config = dict(
    lr_mult_up=1.41,
    doc_mask=True,
    max_steps=9119,
)
MLP neurons of a small language model. Each row is named by its layer, matrix (up: input weights) and neuron, and shows model dimensions 32-95. Each number is 50 + 12 x the weight over its row's rms, rounded and kept within 0 to 99.
After each neuron's rows, "fires after" lists the tokens most often just before its 100 highest values on Wikipedia text that the model never trained on.

L4.up75:50 55 59 72 36 41 58 59 40 58 27 51 82 57 42 61 53 28 40 63 51 59 37 56 53 50 35 67 41 54 13 38 30 52 28 16 46 24 58 46 67 51 70 41 52 42 60 52 68 40 80 43 52 53 36 51 35 68 64 51 65 47 43 56
fires after: " his", " the", "'s", " their", "th", "'"

L4.up340:33 42 56 28 73 47 56 44 52 65 52 68 47 42 83 38 53 37 47 29 48 53 32 52 51 60 36 41 54 74 71 64 51 66 63 43 52 50 51 56 61 37 54 57 47 44 40 69 52 47 62 44 34 48 49 59 31 46 47 59 44 41 53 62
fires after: " t", " met", " go", " me", " T", " m"

L4.up345:35 59 45 49 40 54 46 50 53 36 40 47 54 69 35 46 72 47 51 44 31 26 35 59 41 46 27 33 49 53 57 48 60 53 44 46 61 40 38 48 65 51 89 51 60 49 60 73 39 43 54 59 37 55 58 37 55 44 55 40 52 44 38 51
fires after: "\n", "===", " ==="

L4.up149:49 53 46 65 43 77 31 52 51 46 19 57 61 46 56 33 81 60 35 43 33 30 44 61 52 46 38 49 31 43 56 47 42 56 43 58 23 48 42 56 60 61 66 54 55 47 52 34 60 45 04 47 49 62 54 43 44 51 48 58 35 75 59 69
fires after: " Sw", "z", " Q", "\n", " I", "g"

L4.up727:52 69 45 29 60 43 59 43 36 54 45 38 52 42 45 38 56 20 45 53 49 30 29 52 52 42 40 58 43 43 61 42 73 43 49 56 64 45 59 54 25 46 61 67 39 74 36 61 70 45 43 61 42 61 40 57 30 70 57 58 62 47 50 56
fires after: " t", "O", " O", " T", "t"

L4.up196:70 54 58 67 51 65 63 69 44 56 44 69 62 49 44 54 59 43 36 43 71 38 52 60 38 54 61 55 23 47 54 38 21 65 21 23 26 31 52 53 51 29 36 51 51 41 52 42 79 35 30 46 41 59 40 70 42 44 50 43 49 51 16 44
fires after: " the", " The", " a"

L4.up758:45 50 16 27 64 46 44 45 60 46 33 66 60 29 52 42 80 34 65 42 62 36 57 61 39 54 44 57 61 58 57 47 54 53 44 40 59 36 57 50 36 63 66 40 41 63 50 80 64 29 68 44 39 68 47 63 50 66 37 32 53 56 56 49
fires after: " |", " W", ";", " D"

L4.up307:64 68 73 43 49 76 67 47 71 42 30 36 38 49 43 40 55 53 42 54 71 44 49 55 41 54 59 48 56 52 52 56 77 38 43 42 32 69 67 50 38 75 52 53 33 45 42 71 63 32 44 66 57 62 39 38 48 49 49 62 40 61 11 48
fires after: " R", " p", " r", " sl", "et"

L4.up133:70 57 43 48 51 39 44 38 50 54 58 59 62 60 63 44 79 44 49 54 35 57 41 60 40 19 41 59 69 70 52 50 39 41 54 38 57 38 51 72 48 49 60 51 51 49 35 38 65 54 43 78 51 80 43 47 38 36 38 34 63 37 39 55
fires after: " s", " t", " S", "at", " d", " |"

L4.up649:67 55 43 45 55 59 48 36 70 80 20 44 21 34 32 32 30 31 45 40 64 56 70 60 55 49 50 40 42 39 25 37 41 38 56 29 39 49 38 65 47 65 71 53 32 40 35 60 55 57 54 16 33 48 57 64 54 46 40 55 29 60 54 47
fires after: " f", " w", " sh", " str", "re", " le"

L4.up961:65 46 46 38 63 58 57 46 41 63 36 46 90 49 58 32 51 46 35 59 33 53 33 54 60 58 85 67 41 73 44 54 31 57 45 82 49 49 54 60 38 63 50 35 63 49 72 45 52 51 37 51 54 44 46 47 70 49 64 59 49 59 61 49
fires after: "\n"

L4.up113:36 42 32 39 46 52 56 58 67 54 43 45 60 75 54 34 42 55 34 54 42 33 63 58 16 46 67 31 68 21 30 44 44 68 44 50 63 30 51 57 48 71 62 40 38 46 39 49 46 49 54 53 39 60 69 26 23 58 47 39 57 65 42 64
fires after: "\n", "|---|---|---|---", " V"

L4.up651:28 50 58 64 40 28 37 48 50 42 22 50 35 35 36 38 42 56 55 64 48 69 61 54 57 50 72 43 37 65 44 41 39 70 57 45 35 44 52 25 39 52 43 39 32 40 63 51 63 46 60 33 65 59 47 44 31 54 65 58 33 31 67 56
fires after: " the", "ed", " Sec", " Gen"

L4.up929:41 65 43 66 72 46 62 37 58 67 79 74 35 72 42 53 55 42 20 47 46 43 59 51 54 32 82 41 57 60 44 37 41 54 43 33 56 63 63 41 76 55 58 38 60 41 54 72 72 46 39 52 35 58 48 41 48 60 39 39 55 34 62 66
fires after: " gr", " man", " st", " sc", " bro"

L4.up976:57 46 56 34 54 48 75 52 55 59 51 61 42 40 48 41 39 53 27 44 57 57 55 50 53 16 54 58 65 51 72 54 40 51 72 51 53 38 38 49 34 36 59 51 72 77 31 38 53 42 37 55 49 62 40 51 42 66 49 41 60 45 54 80
fires after: " cons", " me", " there", " ex", "re", " O"

L4.up872:53 70 30 46 44 41 34 53 53 73 40 46 40 46 62 52 69 45 44 34 68 57 51 48 53 43 48 44 27 34 76 34 57 54 47 37 40 65 61 50 40 55 39 58 59 32 46 39 59 47 49 47 67 40 46 47 73 50 71 47 66 44 48 70
fires after: " |"

L4.up562:41 54 51 64 50 46 50 45 51 36 38 53 48 37 54 42 64 34 62 58 50 49 33 63 52 35 59 49 40 46 38 43 21 60 49 48 54 42 45 55 38 29 63 36 40 41 53 53 56 48 54 30 45 55 57 77 40 59 47 52 53 53 33 58
fires after: " the", " new", " The", " first", "The", " his"

L4.up655:53 50 41 35 48 31 55 57 57 23 66 66 49 60 36 54 59 48 41 63 54 62 41 53 46 60 57 57 35 36 47 75 29 69 65 46 38 38 73 56 39 51 61 44 55 33 66 54 46 46 45 53 39 49 51 73 48 55 53 42 65 46 58 48
fires after: " the", " to", " an", " under", " and", "s"

L4.up894:30 75 57 46 35 37 42 42 52 49 56 53 47 79 59 32 49 37 56 68 31 45 62 61 49 47 75 56 38 46 63 63 27 69 44 48 29 60 52 15 74 51 44 41 30 35 45 79 23 54 53 57 65 44 67 36 71 59 45 41 46 47 50 47
fires after: " v", " V", "el", "iv", " B"

L4.up145:63 39 53 42 50 48 59 64 50 55 37 62 81 50 38 23 67 56 51 34 69 61 51 59 50 48 51 63 50 37 49 51 76 57 48 31 62 28 38 76 44 51 58 30 48 63 69 65 61 57 37 48 45 55 40 53 57 63 45 36 46 44 40 85
fires after: " ", " U", "S", " Total", "one", "-"

L4.up599:54 57 29 27 48 46 46 58 35 58 46 61 48 56 39 52 56 63 46 35 55 45 41 57 69 42 30 57 22 39 49 72 46 69 49 57 49 50 47 50 59 55 49 31 52 53 46 32 61 51 47 50 50 43 48 70 31 59 57 48 62 58 44 46
fires after: "|", " |", " 1", "\n ", " 3", " 2"

L4.up942:44 39 58 66 57 39 61 51 58 51 49 45 57 65 69 59 43 39 39 35 45 52 56 51 56 51 40 53 59 45 63 50 50 70 39 53 46 45 56 39 63 56 64 55 28 59 50 43 83 30 36 24 62 40 59 55 54 57 53 62 59 47 62 66
fires after: " O", " f", "T", "A", " T", " P"

L4.up924:36 55 67 57 66 45 73 61 48 67 68 30 61 48 59 66 69 45 60 47 72 57 38 60 46 65 65 58 53 51 46 47 35 81 21 56 47 35 63 59 80 41 51 51 46 36 45 63 61 56 63 37 43 48 30 57 45 58 42 48 53 39 34 56
fires after: " his", " her", " f", " bro", "'s", " m"

L4.up648:35 53 28 22 63 41 51 45 55 69 43 75 60 45 57 50 57 32 40 25 51 48 39 54 42 46 46 32 45 55 60 40 49 43 53 43 60 51 48 32 45 55 56 48 63 78 60 55 65 59 33 55 43 56 69 51 62 53 29 73 51 66 46 51
fires after: " E", " T", " U", " ", " e", " O"

L4.up988:50 46 45 52 50 43 57 28 73 47 20 57 59 80 53 53 66 54 51 65 61 35 58 54 67 54 33 63 73 57 49 55 22 59 39 33 53 51 65 52 46 33 64 49 52 39 67 57 36 40 45 28 44 47 63 55 22 51 58 50 45 44 22 37
fires after: " the", " one", " a", " an"

L4.up585:42 56 51 58 56 50 34 54 64 59 58 55 47 58 63 48 54 49 28 57 74 65 56 60 71 24 54 63 56 57 54 29 17 43 62 51 59 60 64 50 43 41 44 13 48 46 41 37 49 45 39 31 40 46 48 57 25 46 68 29 86 53 42 68
fires after: " to", " with", "),", " a", " the"

L4.up413:39 57 30 77 37 48 53 47 21 55 40 47 65 67 28 63 45 36 38 58 72 58 57 61 46 52 49 60 36 49 44 64 35 54 68 48 43 77 43 34 61 28 39 21 51 36 53 59 46 69 43 43 52 57 61 61 32 42 64 46 50 60 29 58
fires after: " Ar", " ar", " the", " I", " Un"

L4.up153:45 61 44 40 78 52 65 52 45 14 52 55 49 51 41 51 75 46 54 45 53 38 59 58 45 38 44 58 52 25 65 61 49 37 35 29 33 43 48 47 35 53 78 44 64 56 66 41 53 40 57 37 29 66 42 57 46 30 48 53 29 57 48 35
fires after: " |", "\n", " App", ";", "|", " P"

L4.up609:34 73 44 40 69 40 43 37 43 61 31 60 63 41 51 54 69 39 48 68 58 50 73 51 42 48 61 64 44 51 35 64 32 43 27 14 53 29 38 37 63 53 48 16 59 26 54 68 55 34 65 39 57 44 40 69 41 50 59 61 47 38 55 55
fires after: " the", " his", "'s", "ian"

L4.up127:55 41 42 63 62 35 56 42 63 35 37 60 49 56 44 37 43 25 54 34 54 39 55 52 53 34 32 37 70 56 64 59 40 64 64 60 68 44 59 65 56 46 70 24 48 49 51 64 60 19 68 16 41 64 47 56 46 69 43 45 37 51 36 51
fires after: " G", " W", " g", "|"

L4.up242:42 49 37 46 73 64 64 33 24 57 23 27 48 45 54 57 46 48 24 38 52 45 42 61 61 50 38 38 49 43 66 35 31 83 26 51 51 58 60 60 44 63 61 52 39 52 62 62 78 62 48 54 53 49 39 57 26 56 36 32 44 36 50 75
fires after: " T", " A", " P", " G", " M"

L4.up754:31 59 66 63 43 63 48 47 48 49 41 80 33 68 33 49 35 70 36 57 46 30 39 49 30 40 62 62 52 36 56 50 47 67 49 44 49 61 48 64 49 44 64 34 46 67 32 42 51 48 52 58 19 85 62 80 48 42 49 57 34 34 34 60
fires after: " comp", " Sp", " exp", " n", "f", " Comp"

L4.up913:40 64 42 30 70 48 63 50 49 72 56 48 40 49 37 39 50 45 37 36 64 26 37 54 48 46 46 47 58 39 50 37 44 53 54 51 31 53 77 80 30 51 55 49 51 50 57 54 57 50 29 23 56 59 55 69 54 68 66 41 47 58 57 57
fires after: " P", "P", " F", "C", " re"

L4.up103:61 34 51 50 39 53 65 58 54 16 51 67 45 55 41 54 51 46 50 82 75 52 74 60 69 40 61 64 34 39 53 49 56 42 55 47 59 57 49 44 35 36 62 28 45 52 41 45 41 31 22 44 37 54 40 69 33 51 47 44 51 47 52 51
fires after: " to", " ne"

L4.up616:33 52 63 44 35 63 56 39 72 44 54 67 37 33 49 43 59 62 54 24 61 38 34 51 56 71 61 69 62 30 59 40 41 63 42 47 54 54 63 70 40 57 43 35 45 63 44 56 66 72 71 60 38 63 64 59 49 55 45 57 47 57 52 82
fires after: " l", " rem", " n", " comp", " m"

L4.up380:37 42 42 44 46 60 64 46 37 65 38 51 62 45 49 56 42 53 37 59 67 53 61 58 41 29 44 58 56 44 53 53 22 43 52 49 45 38 38 12 50 45 49 44 25 28 47 28 53 49 51 56 23 60 53 75 53 48 71 37 29 64 50 71
fires after: " the", "in", " The", "istory"

L4.up346:55 60 50 41 73 35 69 51 39 71 42 50 49 41 37 42 55 51 30 37 49 38 40 47 43 50 33 47 58 53 31 69 61 36 55 33 51 40 47 53 65 60 66 42 40 65 46 67 62 69 58 48 45 66 38 58 53 39 53 48 53 75 57 38
fires after: " d", " D", " f", " Re", " F", "re"

L4.up1003:30 60 64 50 40 55 56 27 51 60 75 51 56 44 56 50 34 52 49 45 42 53 69 59 50 57 72 33 66 45 56 47 58 31 61 52 59 41 55 38 53 45 62 39 46 56 43 55 48 79 26 57 41 69 51 42 84 65 34 50 57 62 67 54
fires after: " P", " p", " dep", " em", " en", " v"

L4.up717:57 53 35 62 65 48 60 46 40 65 45 61 55 50 58 61 45 52 50 55 53 48 33 63 56 24 56 69 58 40 66 47 60 51 53 41 32 30 54 49 62 41 73 40 44 51 46 41 70 63 48 63 46 47 32 53 57 61 34 52 43 32 46 53
fires after: " s", " w", " f", " S", " B"

L4.up94:36 50 33 50 40 37 33 67 65 42 51 44 44 40 63 39 62 32 34 44 52 41 58 62 35 44 41 49 68 39 48 60 59 55 58 50 56 54 54 76 45 41 52 44 81 39 46 30 78 47 52 39 38 40 55 57 39 70 47 65 44 57 58 49
fires after: " |", " N", " W", " L", " C", " H"

L4.up820:37 59 59 41 67 46 47 38 57 49 62 36 54 52 25 51 48 55 52 27 63 59 68 56 42 37 60 42 41 33 42 60 52 49 48 21 51 57 74 44 43 32 50 33 48 40 42 46 59 62 10 22 52 55 52 56 60 73 58 46 51 42 75 73
fires after: " A", " a", " O", "F"

L4.up373:52 62 50 32 63 39 30 12 61 51 43 57 44 63 45 30 63 48 60 69 69 46 39 59 47 61 40 59 59 53 59 52 39 53 56 29 55 36 52 59 45 35 34 37 50 60 55 44 54 58 49 36 59 57 52 48 50 49 43 39 54 50 54 51
fires after: "\n", " a", " an", "2"

L4.up272:27 59 34 31 55 57 75 58 47 36 31 46 55 47 70 48 45 75 53 29 54 46 58 58 57 45 65 51 58 48 57 48 38 49 58 40 42 41 46 58 61 52 60 63 67 33 51 65 87 30 42 33 46 55 44 38 52 54 57 40 52 51 46 36
fires after: " f", " F", " d", " v", "L", " P"

L4.up65:45 39 51 34 87 49 54 51 22 51 50 46 55 41 31 48 80 46 44 73 36 41 30 59 61 68 48 46 39 56 46 54 61 51 52 55 65 59 52 50 62 41 39 33 43 27 33 33 66 61 62 45 32 57 43 54 47 39 59 53 62 44 46 57
fires after: " on", " deb", " his", " On", "ed", " first"

L4.up4:41 53 38 25 51 63 44 74 68 37 64 48 56 39 45 09 57 52 60 62 42 54 53 55 44 42 50 43 52 55 38 48 52 71 58 47 41 53 56 67 57 61 65 47 46 57 57 62 45 47 46 50 64 78 39 61 42 47 39 39 51 72 70 52
fires after: "\n", "==", " ==", "s=="

L4.up493:60 44 57 55 47 39 37 33 40 22 56 55 32 43 46 35 50 43 54 68 52 64 36 56 36 64 66 64 59 44 48 51 41 42 41 55 28 65 65 49 52 39 47 49 46 57 56 48 61 63 62 53 47 44 67 54 47 42 37 41 57 45 54 31
fires after: " the", " The", "The"

L4.up773:62 45 58 60 54 45 52 48 67 47 38 56 53 41 54 31 61 56 41 17 54 49 35 57 29 64 44 64 64 51 40 60 41 43 64 58 30 44 37 59 45 54 64 62 29 62 28 53 74 57 49 50 28 41 48 45 39 32 63 68 47 56 55 67
fires after: " t", " T", "T", "p"

L4.up999:54 48 40 73 50 33 55 35 60 43 35 59 43 44 18 59 59 35 55 60 53 41 33 53 32 20 65 48 35 53 52 58 30 33 49 42 18 61 58 40 64 61 44 49 64 23 51 50 49 55 49 71 29 39 52 55 50 55 60 45 61 44 45 25
fires after: " the", " up"

L4.up215:62 42 18 54 60 37 47 59 32 59 66 34 60 34 46 52 81 46 62 62 61 46 37 55 56 46 56 70 37 34 58 67 43 66 53 35 45 48 45 44 58 66 43 34 40 20 49 61 43 48 38 47 32 80 41 54 69 52 28 38 42 62 46 60
fires after: " on", "On", " On", " September", " February"

L4.up611:54 47 75 49 49 61 73 46 40 24 46 64 60 41 43 48 59 34 56 62 42 46 68 58 39 78 68 64 34 27 43 53 36 43 55 64 56 35 18 38 26 44 47 57 41 48 35 47 71 33 50 37 56 54 69 45 51 51 39 58 60 80 50 62
fires after: " to", " did", " may", " would", " ne"

L4.up601:45 46 51 31 58 38 65 47 64 68 28 37 66 49 45 23 62 65 62 59 50 53 30 61 61 42 35 43 49 40 66 38 50 43 57 62 36 46 44 46 49 63 66 45 68 50 42 62 43 47 59 37 45 75 51 36 41 55 60 51 41 43 46 67
fires after: "2", " U", "S", "T", "q", "00"

L4.up637:50 47 40 39 58 57 80 67 38 58 80 56 27 30 57 34 55 49 60 60 50 39 37 66 53 24 44 42 44 45 57 55 49 56 58 50 49 63 42 60 40 48 68 58 53 37 66 52 54 58 45 44 66 69 57 58 50 61 36 33 45 43 82 48
fires after: " \"", "\n", " (", " '"

L4.up724:45 40 56 43 82 41 57 47 56 61 42 24 56 48 45 67 52 43 50 35 67 45 26 62 68 55 47 55 47 41 60 52 38 69 59 39 34 59 50 33 54 46 54 46 38 50 59 74 76 30 53 39 51 75 44 47 48 74 53 56 50 46 69 80
fires after: " t", " T", "ro", ".5", " P"

L4.up704:35 69 38 31 57 47 53 52 53 54 46 42 57 63 41 20 54 38 66 52 54 49 49 52 59 27 45 52 43 43 56 38 41 43 42 23 32 69 66 80 35 56 63 25 61 55 65 55 72 44 42 31 66 65 62 37 44 51 45 52 42 55 55 58
fires after: "A", " A", " C", "F", " E"

L4.up48:55 65 13 54 69 46 43 66 32 57 65 45 65 36 33 23 60 49 55 58 38 57 28 58 74 52 45 50 31 51 27 63 69 48 75 52 62 54 48 52 62 64 54 51 45 49 55 36 68 37 43 60 41 52 53 53 48 40 43 47 44 53 63 55
fires after: "\n", "|", " Al", " (", "bum"

L4.up270:41 61 28 45 62 40 61 35 50 61 46 58 48 52 60 51 65 55 37 50 41 04 28 60 30 28 44 33 45 48 50 68 38 52 54 47 50 52 66 72 52 50 56 40 38 44 22 45 63 61 33 59 34 57 48 45 68 55 57 71 27 55 48 49
fires after: " W", " w", " r", "w", " go", " rest"

L4.up702:29 55 72 57 52 65 62 62 40 57 24 46 61 47 50 38 45 71 30 40 53 57 48 63 49 38 39 45 30 70 67 39 56 43 54 52 54 28 52 71 61 71 57 51 60 52 62 68 56 47 51 32 58 49 53 40 43 57 53 39 15 63 34 78
fires after: "2", "°N", "S", " U", "E", "°"

L4.up399:32 70 67 59 49 41 69 63 56 56 57 46 56 46 58 55 61 39 54 38 54 37 44 67 53 34 43 36 62 48 34 60 28 61 28 27 49 36 28 66 39 65 44 41 51 41 76 60 77 60 69 33 30 64 51 29 53 42 19 64 54 48 41 53
fires after: " w", " W", " s", " l", " h"

L4.up715:40 62 41 23 63 62 46 49 26 57 51 52 51 36 40 41 57 71 37 49 40 41 38 50 58 53 45 52 56 71 76 57 60 41 43 44 51 61 56 44 51 83 35 49 58 43 56 38 50 43 31 50 75 39 54 39 35 50 40 35 63 72 43 41
fires after: "°", "″N", "E", "″", " Z", " U"

L4.up946:31 57 34 41 73 59 56 60 45 53 54 55 68 56 29 63 50 58 18 59 45 57 59 54 34 38 67 54 34 71 35 55 50 60 44 36 47 35 39 49 62 56 43 58 63 71 44 56 65 55 28 57 51 24 51 50 49 53 44 34 51 82 29 49
fires after: "\n", ")"

L4.up772:53 44 52 60 47 37 50 47 54 44 42 70 40 71 47 32 60 45 44 60 49 61 42 54 49 61 43 55 53 73 39 47 32 79 49 64 55 55 68 53 39 54 48 45 45 31 63 58 38 72 49 47 54 44 53 72 41 43 32 37 58 48 33 43
fires after: " the", "The", " The"

L4.up268:33 47 65 36 44 54 49 30 43 48 35 49 78 64 38 59 55 36 22 54 58 64 43 53 59 37 63 63 42 65 66 52 47 57 60 56 41 81 39 46 50 59 44 45 30 24 67 36 47 54 46 63 47 57 63 53 43 53 51 54 69 74 66 60
fires after: " C", "C", " U", " c", " V", " Ar"

L4.up23:26 67 63 56 52 60 47 41 43 76 53 41 35 60 54 31 38 61 38 64 62 50 43 55 54 28 45 42 38 74 45 71 50 42 63 49 30 44 61 33 45 34 54 48 63 67 44 40 42 46 37 56 40 50 51 52 41 59 51 43 65 50 70 46
fires after: " s", " me", " ex", " S", " "

L4.up788:42 48 64 35 55 63 56 46 43 46 48 42 59 59 55 30 62 48 44 57 52 57 57 58 27 54 43 32 61 29 60 47 33 39 34 56 52 44 60 60 50 70 50 52 63 32 56 48 53 55 43 75 57 58 52 40 61 42 47 39 54 59 56 52
fires after: " M", " K", "ag", "al", " V"

L4.up245:46 64 46 50 45 59 52 55 37 59 43 70 56 48 56 43 52 35 52 53 57 51 27 57 44 45 41 45 46 62 54 51 61 38 66 49 63 52 45 50 52 38 39 40 60 21 65 28 21 45 45 66 30 60 38 51 32 58 42 30 28 50 53 60
fires after: " s", " S", " j", "os"

L4.up650:56 51 47 56 61 17 26 55 51 60 54 69 66 48 53 44 54 45 40 65 49 49 50 53 61 47 53 57 50 70 35 45 60 68 54 69 38 54 67 59 49 53 44 72 28 50 62 50 51 59 60 59 49 55 60 32 34 54 50 64 36 47 47 42
fires after: "\n", " |", "|", "=="

L4.up785:54 60 54 40 51 53 49 53 64 44 39 72 68 65 51 50 65 25 43 54 59 52 27 53 52 63 35 65 74 59 31 41 44 48 39 62 61 53 32 51 46 46 41 51 57 54 48 67 51 48 43 61 37 64 50 51 39 47 58 64 52 45 59 55
fires after: " e", " t", " E", " T", "ax"

L4.up18:57 44 33 43 53 44 71 44 57 82 51 62 13 46 59 53 25 56 45 50 52 46 65 41 53 35 37 28 52 35 45 39 62 43 53 38 46 73 61 71 48 70 72 50 52 52 44 59 56 46 51 56 47 45 67 45 46 54 54 33 40 52 60 57
fires after: " sp", " r", " W", " St", " F", " 5"

L4.up971:29 37 63 49 44 56 37 63 52 39 46 56 55 43 44 43 73 75 45 74 52 46 35 49 66 49 68 30 55 58 43 41 29 60 60 61 58 36 65 65 53 52 58 54 70 53 41 40 55 43 53 51 48 70 51 57 34 57 37 63 70 57 65 58
fires after: "===", "==", " ==", "s==", " ==="

L4.up234:53 51 41 61 49 25 68 62 57 51 40 48 43 52 52 42 42 47 18 26 56 49 68 58 39 37 45 34 53 45 42 57 52 57 53 40 50 55 56 62 41 51 76 24 42 23 69 66 47 48 47 26 46 47 51 64 49 54 46 38 69 61 45 50
fires after: " O", " one", " o", " A", "e"

L4.up884:49 42 48 47 48 47 50 51 51 48 29 50 38 47 33 35 57 35 42 62 53 45 63 61 46 47 51 46 47 65 44 41 67 43 35 36 37 47 48 66 49 70 56 53 45 67 57 51 41 50 54 53 56 65 37 76 50 71 61 54 44 69 50 46
fires after: " R", " r", ")", " Re", " D"

L4.up56:49 54 40 59 74 40 79 54 58 72 44 38 43 32 50 47 47 38 38 47 55 46 57 53 36 43 74 54 51 69 54 46 35 67 34 22 59 63 52 44 58 44 48 57 49 42 67 73 61 49 66 21 43 43 29 39 70 51 49 73 42 55 57 44
fires after: " f", "-", " F", " d", " ("

L4.up938:38 56 47 50 60 52 57 48 62 50 57 77 68 55 37 44 37 48 44 52 56 26 61 57 46 32 53 57 41 49 58 74 32 39 52 48 60 55 23 48 61 46 67 34 35 28 54 44 45 47 36 43 54 51 48 40 47 43 60 53 36 77 76 47
fires after: " d", " D", " add", " In", " Ab"

L4.up528:46 53 67 59 75 41 43 55 52 29 45 57 76 38 56 53 24 40 46 64 61 50 57 55 48 45 63 52 77 37 43 52 23 36 49 58 68 60 38 25 65 54 55 37 39 41 36 39 69 61 38 33 36 46 43 54 35 59 60 68 66 55 36 58
fires after: " a", " his", " an", " in", " the"

L4.up986:47 36 56 48 49 45 50 64 47 43 57 47 50 52 56 38 54 49 24 55 60 58 61 53 45 27 55 64 66 39 62 43 49 47 38 49 57 63 66 64 38 41 48 66 53 48 55 55 55 44 45 36 30 53 54 34 43 73 47 45 71 64 57 46
fires after: " |", " was", " is", " were", " "

L4.up338:42 54 25 59 54 64 60 33 38 43 69 46 26 61 48 47 44 45 51 33 50 58 38 59 34 32 67 45 71 75 63 61 64 62 67 50 41 76 53 57 60 46 65 62 42 47 63 55 59 78 44 52 63 64 33 35 61 52 44 60 26 39 56 55
fires after: " v", " d", ",", " p", " ", "("

L4.up419:37 67 41 59 55 40 56 64 51 72 56 50 40 76 34 24 57 55 27 37 72 53 50 55 43 39 52 42 37 63 34 42 57 46 76 55 40 63 58 52 56 46 44 19 49 45 75 46 49 48 38 47 54 60 51 47 50 57 50 46 36 44 39 61
fires after: " S", " U", "S", " O", " In", " al"

L4.up945:37 81 28 31 41 55 38 49 56 46 52 32 39 51 53 44 46 62 58 51 58 52 66 57 31 37 37 38 59 51 43 54 64 55 49 54 71 55 51 52 55 51 42 58 43 63 61 57 62 55 44 32 38 56 63 31 35 53 35 48 58 69 52 40
fires after: "|", " |"

L4.up235:31 56 41 33 54 45 55 36 41 54 56 66 41 60 20 68 43 51 39 28 37 35 49 60 45 19 68 50 63 59 67 50 47 55 39 55 63 78 45 45 57 49 40 39 44 66 54 58 74 63 38 36 62 61 52 39 55 54 59 59 49 50 38 50
fires after: " D", " E", "E", "C", "D", " d"

L4.up821:34 52 49 67 57 43 58 54 49 53 47 63 33 58 55 56 46 47 59 33 49 44 55 61 35 50 47 45 66 31 37 51 44 51 41 34 62 42 63 71 59 38 53 17 59 59 62 69 75 68 65 41 55 46 65 66 44 54 64 52 47 50 39 76
fires after: " f", " F", "f"